Weights of a small transformer language model: width 256, RMSNorm before each block.
MLP neurons of a small language model. Each row is named by its layer, matrix (up: input weights; down: output weights) and neuron, and shows model dimensions 144-207. Each number is 128 + 32 x the weight over its row's rms, rounded and kept within 0 to 255.
A block is one neuron, or neurons of one layer that tend to fire together. Before each block is what it responds to, as a language model described it from the Wikipedia text at the highest values.

Responds to: Institution and group nouns. Word-final tokens completing nouns for institutions, groups or places, often the last piece of a split word: rebels, hotel, League, school, Honours.
L3.up309 [151 158  60 130 122 143 133 125  87 114 157 195 119 125 117 113 157  84 145 152 212 104 146 136 137 144  36 116  92  83 104 136 176 117 132 134 145  88 116 115 117 115 109 123 145 107 203 109 147 145  90 109 121 154 137 174  84 116 141  96 135 111  88 151]
L3.down309 [176 102 143 131 122 142  67 101 180 114 131 123 152 154 127  80  85 155 109  99 159 109 135 165 142  95 106 143 152  53 113 159 126 134 124 128 138  85 158  71  70 131  93 104 124  76 163 160 131 182  98 110 109  96 157 110 123 151 122 110  79  97  88 129]
L3.up1198 [155 140 101 105  75 110 126 105 104  94 152 177 225 157 127 101 143 110 115 194 169 163  87 148 134 113 179 135 120 132 104  95 120 153  74  72  73 105 137  89  73 137 176 155 139 157 110 113 101 139 164 152 113 144  69 142  84 183 156  98 192 118 132 150]
L3.down1198 [ 74 143 121 110 132 152 136 136 153 128 105  78  97  99  98 101 145 120 190 150  32 143 141 130  99 162  76 113 147 133 156 112 131 173 100 139 129 143 152 137 110 168  85 187  51 136 161 156 138 131 120 109 136 155 172 125 139 101 126 125  82  99 152 105]
L3.up1805 [153 108  51 180 130 187 121 179 123  82 156 118 140 115  89  90 102  87 159 130  67 146 118  91  87 177 127 128 126 153 166 123  57 121  93 127  90  75 114 149 159 121  79 137 143 101 101 116 119 205  54 161 132 158 119 136  65 165 228 117  99 165 166 140]
L3.down1805 [131 138 247  86 104  68  45 133 138 169 114 105 137 124 179 185 154 194 104 102 171 119 164 154 153  58 100 126 123  68 136 104 162 103 133 136 160 183 147  90 116 161 177  90  66 154 120 148 148  84 189 102 105 108 190 126 176 107  58 143 154  73 115 145]
L3.up1933 [170 143 123 101 106 144 146 129  97 126 135 136 130  98 168 137 113 111 185 190  78 125  92 167 101  97 115 132 171  27 179  82 117 145  98 134 116  82 112 172 141 171 129  62 139  96 170 116 150 117 130 102 109 115 123 196  73 169 171 137  90 139 148 109]
L3.down1933 [101 139  94 132 154 182  76 106 126 125 183 144 127  85 159 139  98 135 107 108 124 133  83 120 128  57 144 122 135  55 150 126 155 233 137 124  93 132 140  68  25 148  54  83 147  86 115 162  78 116 127 148 122 135 125 110 139  72 114 137 107 144 141 112]

Responds to: Second word-piece fragments. Short vowel-consonant pieces such as ac, oc, as, qu that form the second fragment of a split word, usually after a lone capital letter, as in V-ac-ation, C-oc-a, Ra-qu-el.
L5.up1262 [ 74 110 129  90 199 132 158 154 126 108 143 122 158 141 149 121 150 151 140 143 110  93 109 102  93 104 137 116 125  98 112 130 135 177 190 149  89 133 128 100 155 172 127 118 112  90  97  85  88 167  96 118 119 100 119  85 128 131 115 108  99 121 213 101]
L5.down1262 [ 79 149 149  81 119 171 154 121  96 165 142 106 147 119 127 118 176 127 132 111 127  98 154 148 167 111 128 150  85 125 208 142 160 151 168  94 123  92 142 113 148 117 118 129 135 127 100 149 127 136 179 107  92  97 152  57  95 121  97 127 133 118 171  77]

Responds to: Mid-word subword fragments. Middle pieces of words split into several subword tokens, such as im in intimacy, e in steals, ual in mutualistic, we in Commonwealth.
L5.up473 [101  55 103 129  73  42 121 159 116 115 103 122 155 109  88  69 142 103  81 149 172 142 126 139 126 111 124 100 125  98 171  69 130 133 149 196 173 109  93 103 151 146 187 143 138 122  92 145 142  86 148 170 146 135  77 107 150 103 120  89 118  80 130 166]
L5.down473 [144 135 124  95 150  97  65 224 127 111 120 103 144 102 161 206 129 173 106 186 212 114 121  74 115 122  89 167 126 167  70 104 118 139 119 166 139 104 145 142 100 106 184 126 141  69 102 103  59 120 137 177 100 142 112 157 128 114 141 122 119  82 131 117]

Responds to: Noun-completing word pieces. Final subword pieces that complete a common noun split across tokens, such as insur-ance, magaz-ines, sh-op, Exped-ition, plus whole nouns like company, film, play.
L4.up449 [105  96 135  88 187 133 106 114 155 128 111 149 104  65 176 109 190 143 156 201 138 111 119  93 121  87 173 146 135 137 146 143 128 161 171 149 143  95  71 114 196 138  65 101 140 102 122 134 100  96 135 177  90  92  91 154  85  85 212 150 147 132 158 117]
L4.down449 [124 159 119 131 176 113   0 146 124 180 137 108 161 126 145 106 125  99  80 160 149 110 143 112 150 120 135  98 160 116 124 116 105 130 102  88  97  79  89 154 131 164 165 143 110  83 111 195  95 142  43 169 108 105 146 140 103 175 129 171 139 117 178 183]
L4.up772 [140 131 133 170 126  87 125 124  64 103 151 127 164 110 114 143 134 112 142 124  88 190  53  54 124 121 112 111 174  95 129 116 109  99 177 132 111  95 116  99 148 109 156 114 104 154 136 137 144  89 127 109 155 124 175 154  78  89  81 132  94 121 145 170]
L4.down772 [121  75 124 158 164  83  48 189 106  96  73 131 169 192 127 136 123 106  85 106  32 165 156 114 135 141 170 198 139 148 143  90 116 139 118  92  75 157 100 143 105 151 142  71  81 112 109 120  79 124 121 118 117 157 147 120 130  83 107 129  74  90 114 156]
L4.up1048 [193 177  92  98  68 111 176 104 157 164 154 165 162 137 102 100 147  95 103 120 103 118 101  57 116 101 116 117 190 112 119 115 139 107  87 101 132 148  99 125 127 174 105 111 122 135 139 133 143 138 160 164 105 120 138 216 139 177 158 131  81  72 128 181]
L4.down1048 [113 126  99 159 116 147   5 133 154 117 130  89 117 160 153 141 130 140 118 141 136 145 137 175 183 103 147 154  25 122 148 157 128 161 160 131  93 101 174 122  97  79 209 165  76  74 128  88  97  97  96  46 134 118 136  98  64 108 102 143 201 122 145 142]
L4.up1793 [137  94 176 123  90  84 150 136 137 155 185 126 177 131 152 109 100 111 212 180 121  92 146 166 119 215 136 121 183 160  77 221  80 132 103 118 113 145 186 158 135 172 119 151 120 145 167 115 158 119 168 142 119 127 113 137 167 174 207 129 163 129 129 141]
L4.down1793 [145 128 123  82 137 166  17 120 140 158 143 128 128 154 148 148 132 100 127 122 125 169 177 152  69 128 137 109  99 160 103 138  94 176 146 153 106 131  94 115 126  96 151 123 150 192 194  77 146 121 139 113 133 113 133 132  94 160 148 159 124 140 136 158]

Responds to: Word-final suffix completion. Final subword pieces that complete a multi-token word, mostly agent or role suffixes like -er, -ist, -ator (review-er, play-er, bass-ist), also term, device.
L4.up636 [ 87 182 141 149 121 116 107 132 146  85 141 164  73 140  81 136 133 113 158 126 130 158 178 125 125  81 120  70  99 150  96 153 117 164 138 142 120  80 120 116 150 108 150 122 147 118 101 168  87  92  83 159  97 119  61 153 126 122 133 118 162 125  89  95]
L4.down636 [141 140 169 164 110 148 123  88 167 126 112 102 117 112  65 135 121 171 181 117 126 108  87 163  83 134 113 114 163 116 131 124 131 158 117 130  84  91 116 130 186  69 153 157 141 152 134 153 105 143 123 136 103 110 193 110 126 181  85 150 118 131 150 156]
L4.up679 [144 132 106  92 133 119 117 135 154 171 100 119 117 116 117 151 207  95 127 114 110 108 115 107 193 146 127 146 146  79  81 137 153 114 135 130 139 141 136 135 167  98 156 145 130 165 150 160 154 153 137  95  69 160 127 158 108  56 139 109 113 173 105 139]
L4.down679 [153 143 141 135 127 126  67 127 140 102 155 144  83 112 126 100 153  55 162 120 116 102 125 126 138 172 126  99 112 140  78 216  93  86 142  88 129 166 126 117 116 106 104 194 192 134  79 102  93 182 113 110  83 116 153  99 147 109  61 105 176 147 150 121]
L4.up838 [ 93 145 148 100 167  95 153 119 116 111 148 107 182 167 130 111 178 153  99 154 136  81 160 182 130 121  93  75 103  98 106 144  68 113  84 138 103 133 125 157 128 126 158  99  74 154 186 182  80  86 138 133 115 135 143 111 137  80 128 149 142  89 109 105]
L4.down838 [169 155  98 123 117 120 113 139 196  87 126 132 121  46  88 138  68 129  96 133 101  89 129 115 152 168 100 141 127 188 118 111 192 137 147 149 102  81  83 166 154 158 166 136 155 110  69 132 153 107  96 131 136 178 159 145  79 191 107 107 132 132 117 126]
L4.up1847 [126 185 109  82 131 161 137 102  91 133 151 113 169  74  80 111 125 133  85 133 184  85 150 191 113 100  95 152 196  78 131 206 152 123 101 163 137 151 123 142  83 203  96 110 120 141 121 148 182 105 110 117  79 157 107 138  82 108 149 113 121 127 154 163]
L4.down1847 [133 120 170 154 146 117 104 124 139 165 122 133 173  87 126 161 144 124 121 113 134 140 184 109 136 155 211 141  60 156 156 100 124 140 101  65 138 142  96 142 162 122 179 145 111 130  88   0 116 140 136 138 120 112 132 122 133 191  83 156 172 111 189 128]

Responds to: Word-completing subword pieces. Final or middle word pieces that finish words split into several tokens, in Japanese/African names, places and common words: Maruy-ama, Yok-o-hama, releg-ation.
L3.up266 [157 119  97  98 141 129 165  95 155 106 138 131  97 128 136 199 115 129 109 165  69  53  95  67 149 102  83 120 135 123  86  96 121  61 133 167 169  90 155 114 115 152 128  99 174  95 117 197  91 190 130 150 150 108 126 167  49 141 201 142 132 149  89 112]
L3.down266 [140  95 132 140  94 134 208 148 163 135  98  99  93  96 114 154 114  94  83 137 177 134 136  78 129 135 113 160 136 189 123 125 172 138 135 153 153  93  63 156 140 108 163 138 100 117 159 117 104 147 120 124 104 210 154 104 122 163  94 144  55 132 185 101]
L3.up406 [147 126  82 115 148 142 134 105 166 159 132 148 149 161  94 139 125 105 100  98 133  71  97 126 170 107 150 120 120 185  97 109 119 129 114 119 123 115 122 157  90 121 132 113 141  75  49 148 102 127 122 137 172  96 168 111  64 118 116 164 124 134 100 100]
L3.down406 [187  85 178 158  88 172 173 107  86 115 154 130 137 105 165 123  99 171 166  98 141 159 157 147 106 122 109 176 181 105 158 132 112 135 112 117 145 101 177 106 172 190 151 105 118 167 102 105 129 140 124 112  85 161 153 115 180 141 109  81 144 143 168 144]
L3.up1029 [138 149 109 135 129 146 138 101 156 112  97  80 109 131 140 177 135  99 149 121 107 128 103 123  84 126 128  74 143 125 135 141 150 110  79 115 177 105 128 119 127 137 128 183 206 179 171 174 169 167 183 139 161 162 123 112 177 139 195  94 116 157 113 171]
L3.down1029 [117 140 139 123 122 113 144 152 115 151 114  91 139 106 139  91 165 172 118 145 127 137 128 111 103 161 167 157 178 156 136 112 113 163 130 115  66 135 148 145 167  85 167 133 142 145 130 122 169 104 124 151 125 129 159 131 141 147 112  95 182 122 125 131]
L3.up1804 [136 118  85  48  82 128 151 132 131 177 143 132  81 151 114 145 135 157  67 167 123 133 157  54 101 126 121  85 139 147 131 147 110 150 126 168 162  94 121 167 202 139  98 143 165 118 148 130 129 116 136 156 163 156 140 195  71 127 109 186 102 133 102 136]
L3.down1804 [112  88 114 123 141 105  64  33 101 175  74 129 130 105 106  96 100 155 116 169 101  83 110 129 174 145 158 140  95 160 170  72 135 195 169 121 100  96 159 174 128 183 152 155 160 110 177 134 159  87 121 131 129 115 115 123 162 188 121 173 121 143 118 119]

Responds to: Building-noun word endings. Final word pieces that complete nouns for buildings and places, such as hot-el, chap-el, pal-ace, fact-ory, plus station, Street, house; also stray mid-word fragments.
L5.up1439 [207  97  73 136 136 136 110 126 104  89 143 103 148 130 174 108 110 130 119 214 120  79 156 116 107 144 151 102 180 143  86  54 146 113 118 150 132  73 106 141 178 113 154 112  43  95 156 187 126 176 100  99 131 128 127 174 107 132  96 134  80 103 123 117]
L5.down1439 [ 69 159 118 173 135  88  96 172 141 100 136 132 123 126 101 132 133 109 175  56 129 213  93 139 125 105 114 140  87 187 141 111  85 117 140 109 115  97  72 105  70 171  86 186  93 122 107  72 158 102 116 105 120 167 131  76 166 129 103 139 162 123 114 148]

Responds to: Word-start continuation pieces. Second subword piece of a word split after one or two opening letters, often capital F, as in F+at(imid), F+uk(unaga), v+o(ices), rec+ip(ients); also United before States.
L3.up1008 [ 99 163 136  74 182 130 126 129 149 173 120 128 131  30  92 109 167 201 127  95 133 139 152 126 125 110 141 117 132 149 180 151 123 140 168 149 179  96 147 104 101 125 166 191 107  82 109 134  84 114  95 116  92 122 123  97 165  97  56 131 165 136 142 137]
L3.down1008 [ 70 112 129 120 113 137 166 151 150 158 113 129 103  67  83 115 140 184 175 121 157 126 141 141 120 121 138  93 130 142 128 120 150 162 127 126 141  98 147 123 125  94 163 176 139 116 141 138 119 125 135 112  92  92 157 102 119 107 108 128 128 173 132 159]
L3.up1019 [ 71 147 142 108 114 169 126 127 122 112 154 109 156 160 114  62 135 135 131  93  90 134 161 137 136  89 142 138 140 164 105 148 112 105 142 112 110  74 143 129 170 161 122 121 108  20  91  72  54 162 126 113  90  82 129 153 123 161 128  85 155  80 111 171]
L3.down1019 [185 139 138  19 111 121 188 154 184 115 160 157 167 137 163 117 129 162 103  85 108 148 115  61  93 128 188 146 144 189 157 173  93  58 166 126 146 135 131 131 165 116  96 140 113 145  87 178 106  63 180 141 135 139 119 125  57 158 134  85 100 127  60 164]
L3.up1201 [133  91 160 125  79 174 167 134  90 116 147 146 212  67 192 127  87 109 138 146 115 122 190 122 136 126 142 130  86  84 163  77 199 125 120 170 133 124 180  80 101 150 120 162 144 152 136 147  62 151  94 120 137 118 150 133 200  97 113 133 158  95 190 191]
L3.down1201 [116 104 107 110 129 138  69 150 139 125 116 154 154 169 126 138 174 149 143 192 109 123 188 146 156  97  93 123 153 108 100  97 175 151 145 177  91 119 108  58 106 144 153 167  89 143 172 105 139 147 107 162 113 124 148 123  75 135 100 136 172  58 165 145]
L3.up1888 [118 162 143 132 162 125 134 131 155 154 118 108 147 130 100 118 100 160  75 121 159 162 131  89 107  96 147 114  83 118 127 129 166 112 130 163 104 143 128 180 134 118 125 115 181  79 136 174  59 132 174  92 113 151 155 173  93 106  32 108 153  98 177 207]
L3.down1888 [164 123 128  85 165 132 154 101 165 151 176 104 117 153 169 172 142 180  76 142 139 116  94 154 162 142 101 115  60 134 139 142  92 139 162  74 122 197 157 111 131  92 179 169  84 112 108  53 177 150 150 103 156 132 176 110 166 125 109 135 111 152 108 152]

Responds to: Second subword piece. Short word-piece tokens right after an opening capital or letter, mostly in names and rare words, like F-at-imid, T-at-iana, F-e-ast.
L4.up425 [110 165 145  54 122 165 172 125 159 136 190 172 110 125 158 123 113 128  80 167  93 130 132 129  45 151 105  92 178 121  93 144 124 125  95 139 158 136 116 109  98 136 118 144  86 113 116  97 119 110 139 149 119 107 136 124 117 182 140  56 103 102 133  39]
L4.down425 [163 115 181  94 111 128  52 165 126 109 123  75 125  97 142 126 138 124  71 182 142 117  95 189 151 156 108 190 130 138 117 154  79 131 150 164 106 123 147 125 124 105 129 146 154  95 152 120 122 106  79 160 106 101 153 123 112 124 130 196 175 108  76 126]
L4.up475 [101  99 128 184 130 169 108 123  78 116 137 130 120 146 148 112 105 157 131 115 126 151  92 127 109 164 122 129  76 101 125 138  82 102 164  84 127 129  93  84 132 138 138 118 177  98  88 133  96 166 166 116 114 137 125 112 101 102 157 139  99 156 151 105]
L4.down475 [ 97  83  90 146 162  73  98 146 129 171 128 142  84 101 149 135 153 152  88  84  91 146 111 126 132 131  86 155 132 135  94  89 159 103 112 148 136 142 126 135 143 138 122 126  83  88 222 104 189 101 164  97  97 201 109 162 121 181 126 137 156 144  54 159]
L4.up1812 [ 83 162  61 108 121 119 115 119 145 148 152 124 152 164 147 180 149 152 112  82  91 130 156  76 125 145 116 146 116  75 105 153 102 100 138 133 144 144 152  92 153 151  89 117 181  60  23 149 122 132 103 129 163  84 170 119 111 174 141 127 121 102 167 130]
L4.down1812 [ 75  90 155 139  72 160 147 112 168 127 140 170 146 162 180 140 119 122 159 160  92  95 206 140  93  89 153 164  81 123 177 140 111  86 153 194 166 118 160 105 194 105 138 132 175 143 153 153  41 110 165 106  66 169 138 116  56 121 159 143 144 134 155 104]
L4.up1892 [131 153 141  95 172  76 165 137 176 153 100 195 110 145 177  72 138 193 162  76 132  86 148 128 108  88 138  77 172  72 169 132 131 185 106 169 130 126 156 142 133 135 116 182 103 111 129 198 112  88 169 125 141 129 113 128 128 157 109 100 139 103 175  98]
L4.down1892 [131 145 148 153 135  59  92 174 174 169 102 166 148 113 134 161  85 166 106 118 105 109  61 154  92  91 107 168 194 136 130  96 111 159 113 164 151 134  99 116 117  66 135 120 119  95 207 126 144 113 153 132 113 136  72 111  99  91 146 134 112  59 195 171]

Responds to: Mid-word m/p fragments. Word-internal pieces, often containing m or p, such as im, amm, ip (exper-im-ents, infl-amm-ation, arch-ip-elago), plus United before States/Nations.
L3.up480 [ 96 156  70 133 137  94 144 136 185 149 138 150 102 123 135  42 172  90  96 109 114 110 108 149 108  96 151 108 130  81 124  87 125 111 106 170 184  68 127 161 154 136 121 131 110 178 100 135 151  68 211 149 126 114 168 159 140 136 129 109 153 130 141  48]
L3.down480 [103 132 128 111 134  87 133 165  90 133 113 113 131  95 143 158 160 138 171  72 106 141 140 208 109  15 146 170  99 124 158 145 136 103 117 125  99 103 225  96 141  71  81 145 127 161 159 107  39 111 165 141 146 145 113 167 137 148 116 100  81 150 128  98]
L3.up733 [147 137 177  86 141  91 174 150 126 119 125 161 122  83 130 120 114 179 139 124 116  69 155 186 110  65  97  88 158  55 192 101 151  97  95 146 134 111 178  66  96 106 156  97  87 179  97 142 139 104 177 145 150 112 221 115 168 121 125 122 112 106 112 147]
L3.down733 [136 121  64 147 120 135 154  95 139 157 133  64  74  99 137 140 125  77 148 161 102 190  81 145 115 142 185 158 127 162 104 160 154 158 117  66 108  72  88 181 195 117 131 129 173  85  75  94  82 149 107 142  96 138  87 159  99 150 141  81 104 124 149 108]
L3.up749 [116  93 115  91  99  82 138 128 137 154 105 114 161 146 105 118 105 118 157 137  89  79 153 141 109  75 151 112 110 146 125 102 150  84 124 143 128  98 135 194 122 132 174  96 130 159 120 155  95  84 132 138 116  83 164  98  99 206  94 102 101  79  85 140]
L3.down749 [138  77 105 163 165 126 170  98 143 125 104 144 164 116 119 130  78 144 121 121 117 150 117 121 132  90  91 142 121 128 178 122 103 112 105 108 144 115 176 158 149  70 101 151 109 144 190  94 133 173 142  66 127 126 152 122 116 143 176 155 100 131 178 157]
L3.up1224 [175 128 126 113 154 107 106 176 138  72 101  78 132 129 141 156 150 118  96 113 130 126 157 204 109  54  81 145 130 145 175 148 141 117 105 114 196 138 166 120 122 128 158 137 121 138 125 106  68 135 188  76 102 103 103 146  81 136 122  57 146 126 147 164]
L3.down1224 [ 84  57 105  92 101 107 109 150 116  98 139 158 119 143 132 121 136 160 188 104 131 178  68 167  73 107  95 140 157 137 145 179 154  96 155 105 174 176 203 146 145 167 112 132 116  98 112  69 116  93 141  76 126  99 100 121 112 105 176 122 170  80 172 111]

Responds to: Mid-word subword fragments. Short word-piece continuations inside a word split into pieces, mostly foreign personal names in lists and tables, e.g. Takak-u, S-ot-heby's, Kazutos-hi.
L4.up289 [126 117 159  55  83 118 143 152 160 146  27  97 170 114 154 139 133 162 155 121 115 113 111 156 180  88 109 116 124 103 105 113 108 158  87  86  76  62  70 151 180 133 139 151 103 135 103 107  98 163 103 168 114 129 122 136 130 114 103 100 123  53 139 148]
L4.down289 [160 133 117 129 140  70  81 106 105 180 167 103 126 162 122 120 163 105 134 107 164 123 131 156  80  92  99 112 151 101 151 147 170 111 144 173 120 114 123 131 102 117 163 171 109 180 141 185 158 152 134 113 101  59 164 163 123 152 136 173 202 104 154 144]
L4.up799 [126 137 124  61 107 182 102 163 135 126 172  93 126 141  94  76 127 159 106 145 148  81 172 107 133 127 197 169 145 171 109 129 169 130 154 122 152 152 141  97 128 158 128 100 102 183 106  97 115 150 117 163 122 115 166  62 185 181  95 142 109  73 127 164]
L4.down799 [190  53 214 119  78 108  85 107 105 136 103 150 146  58  81 110  69 149 137 101 115  92 120 120  82  70  92  69 135 125 103  67  91  92 213 105 150 135 115  79 136 135 136 125 165  97 125  94 111 156 134 198 106 152 156 189 204 113 157 174 116 145 132 112]
L4.up1460 [ 74 134 153 154 103 115 173 148 117 129  64 221 165 125 132 154 148  85 135 127  99 111 150  55 128 125 135  59 137 163 106 125 126 131  65 133 160  68  98  77 167 141 156 179 127 144 201 124 120  81 143 150 203 106 133 165  96 137 110 150 186 162 114 144]
L4.down1460 [165 118 125  97 133 173  99  56 208 190 155  25 151 173 104 109 109 174 117 101  78  88 159  92 134 128 142 150 152 161  88 131 115 102 113 106 125 125 123 153 113 142 166 113 149  89 143 121 162 146 103 113 100 120 143  88 158 179 186 105 129  98 167 147]
L4.up1543 [170 123 142  93 139 164 176 139 130 173 100  80 126 157 147 133 166 118 156  51 124  75  97 143 158 124  76  99 157 127 159 122 134  88 127 137  95 124 164 127 158 105 128 158 181 115 126 197 117 189  95 143 158 160 137 181  80  74 166 116 131 105  85 101]
L4.down1543 [121 150 134 127 115 204 112  71  67 237 104 154 129 154 119  90 124 108 103 121 118 132 143  81 143 125 204 141 105  98  82 103 127 137 122 104 120 106 116 127 139 139 156 115 146 163 174  93 166 100  57 157 102 152 146 147 179 155 196 117 114  94 158 117]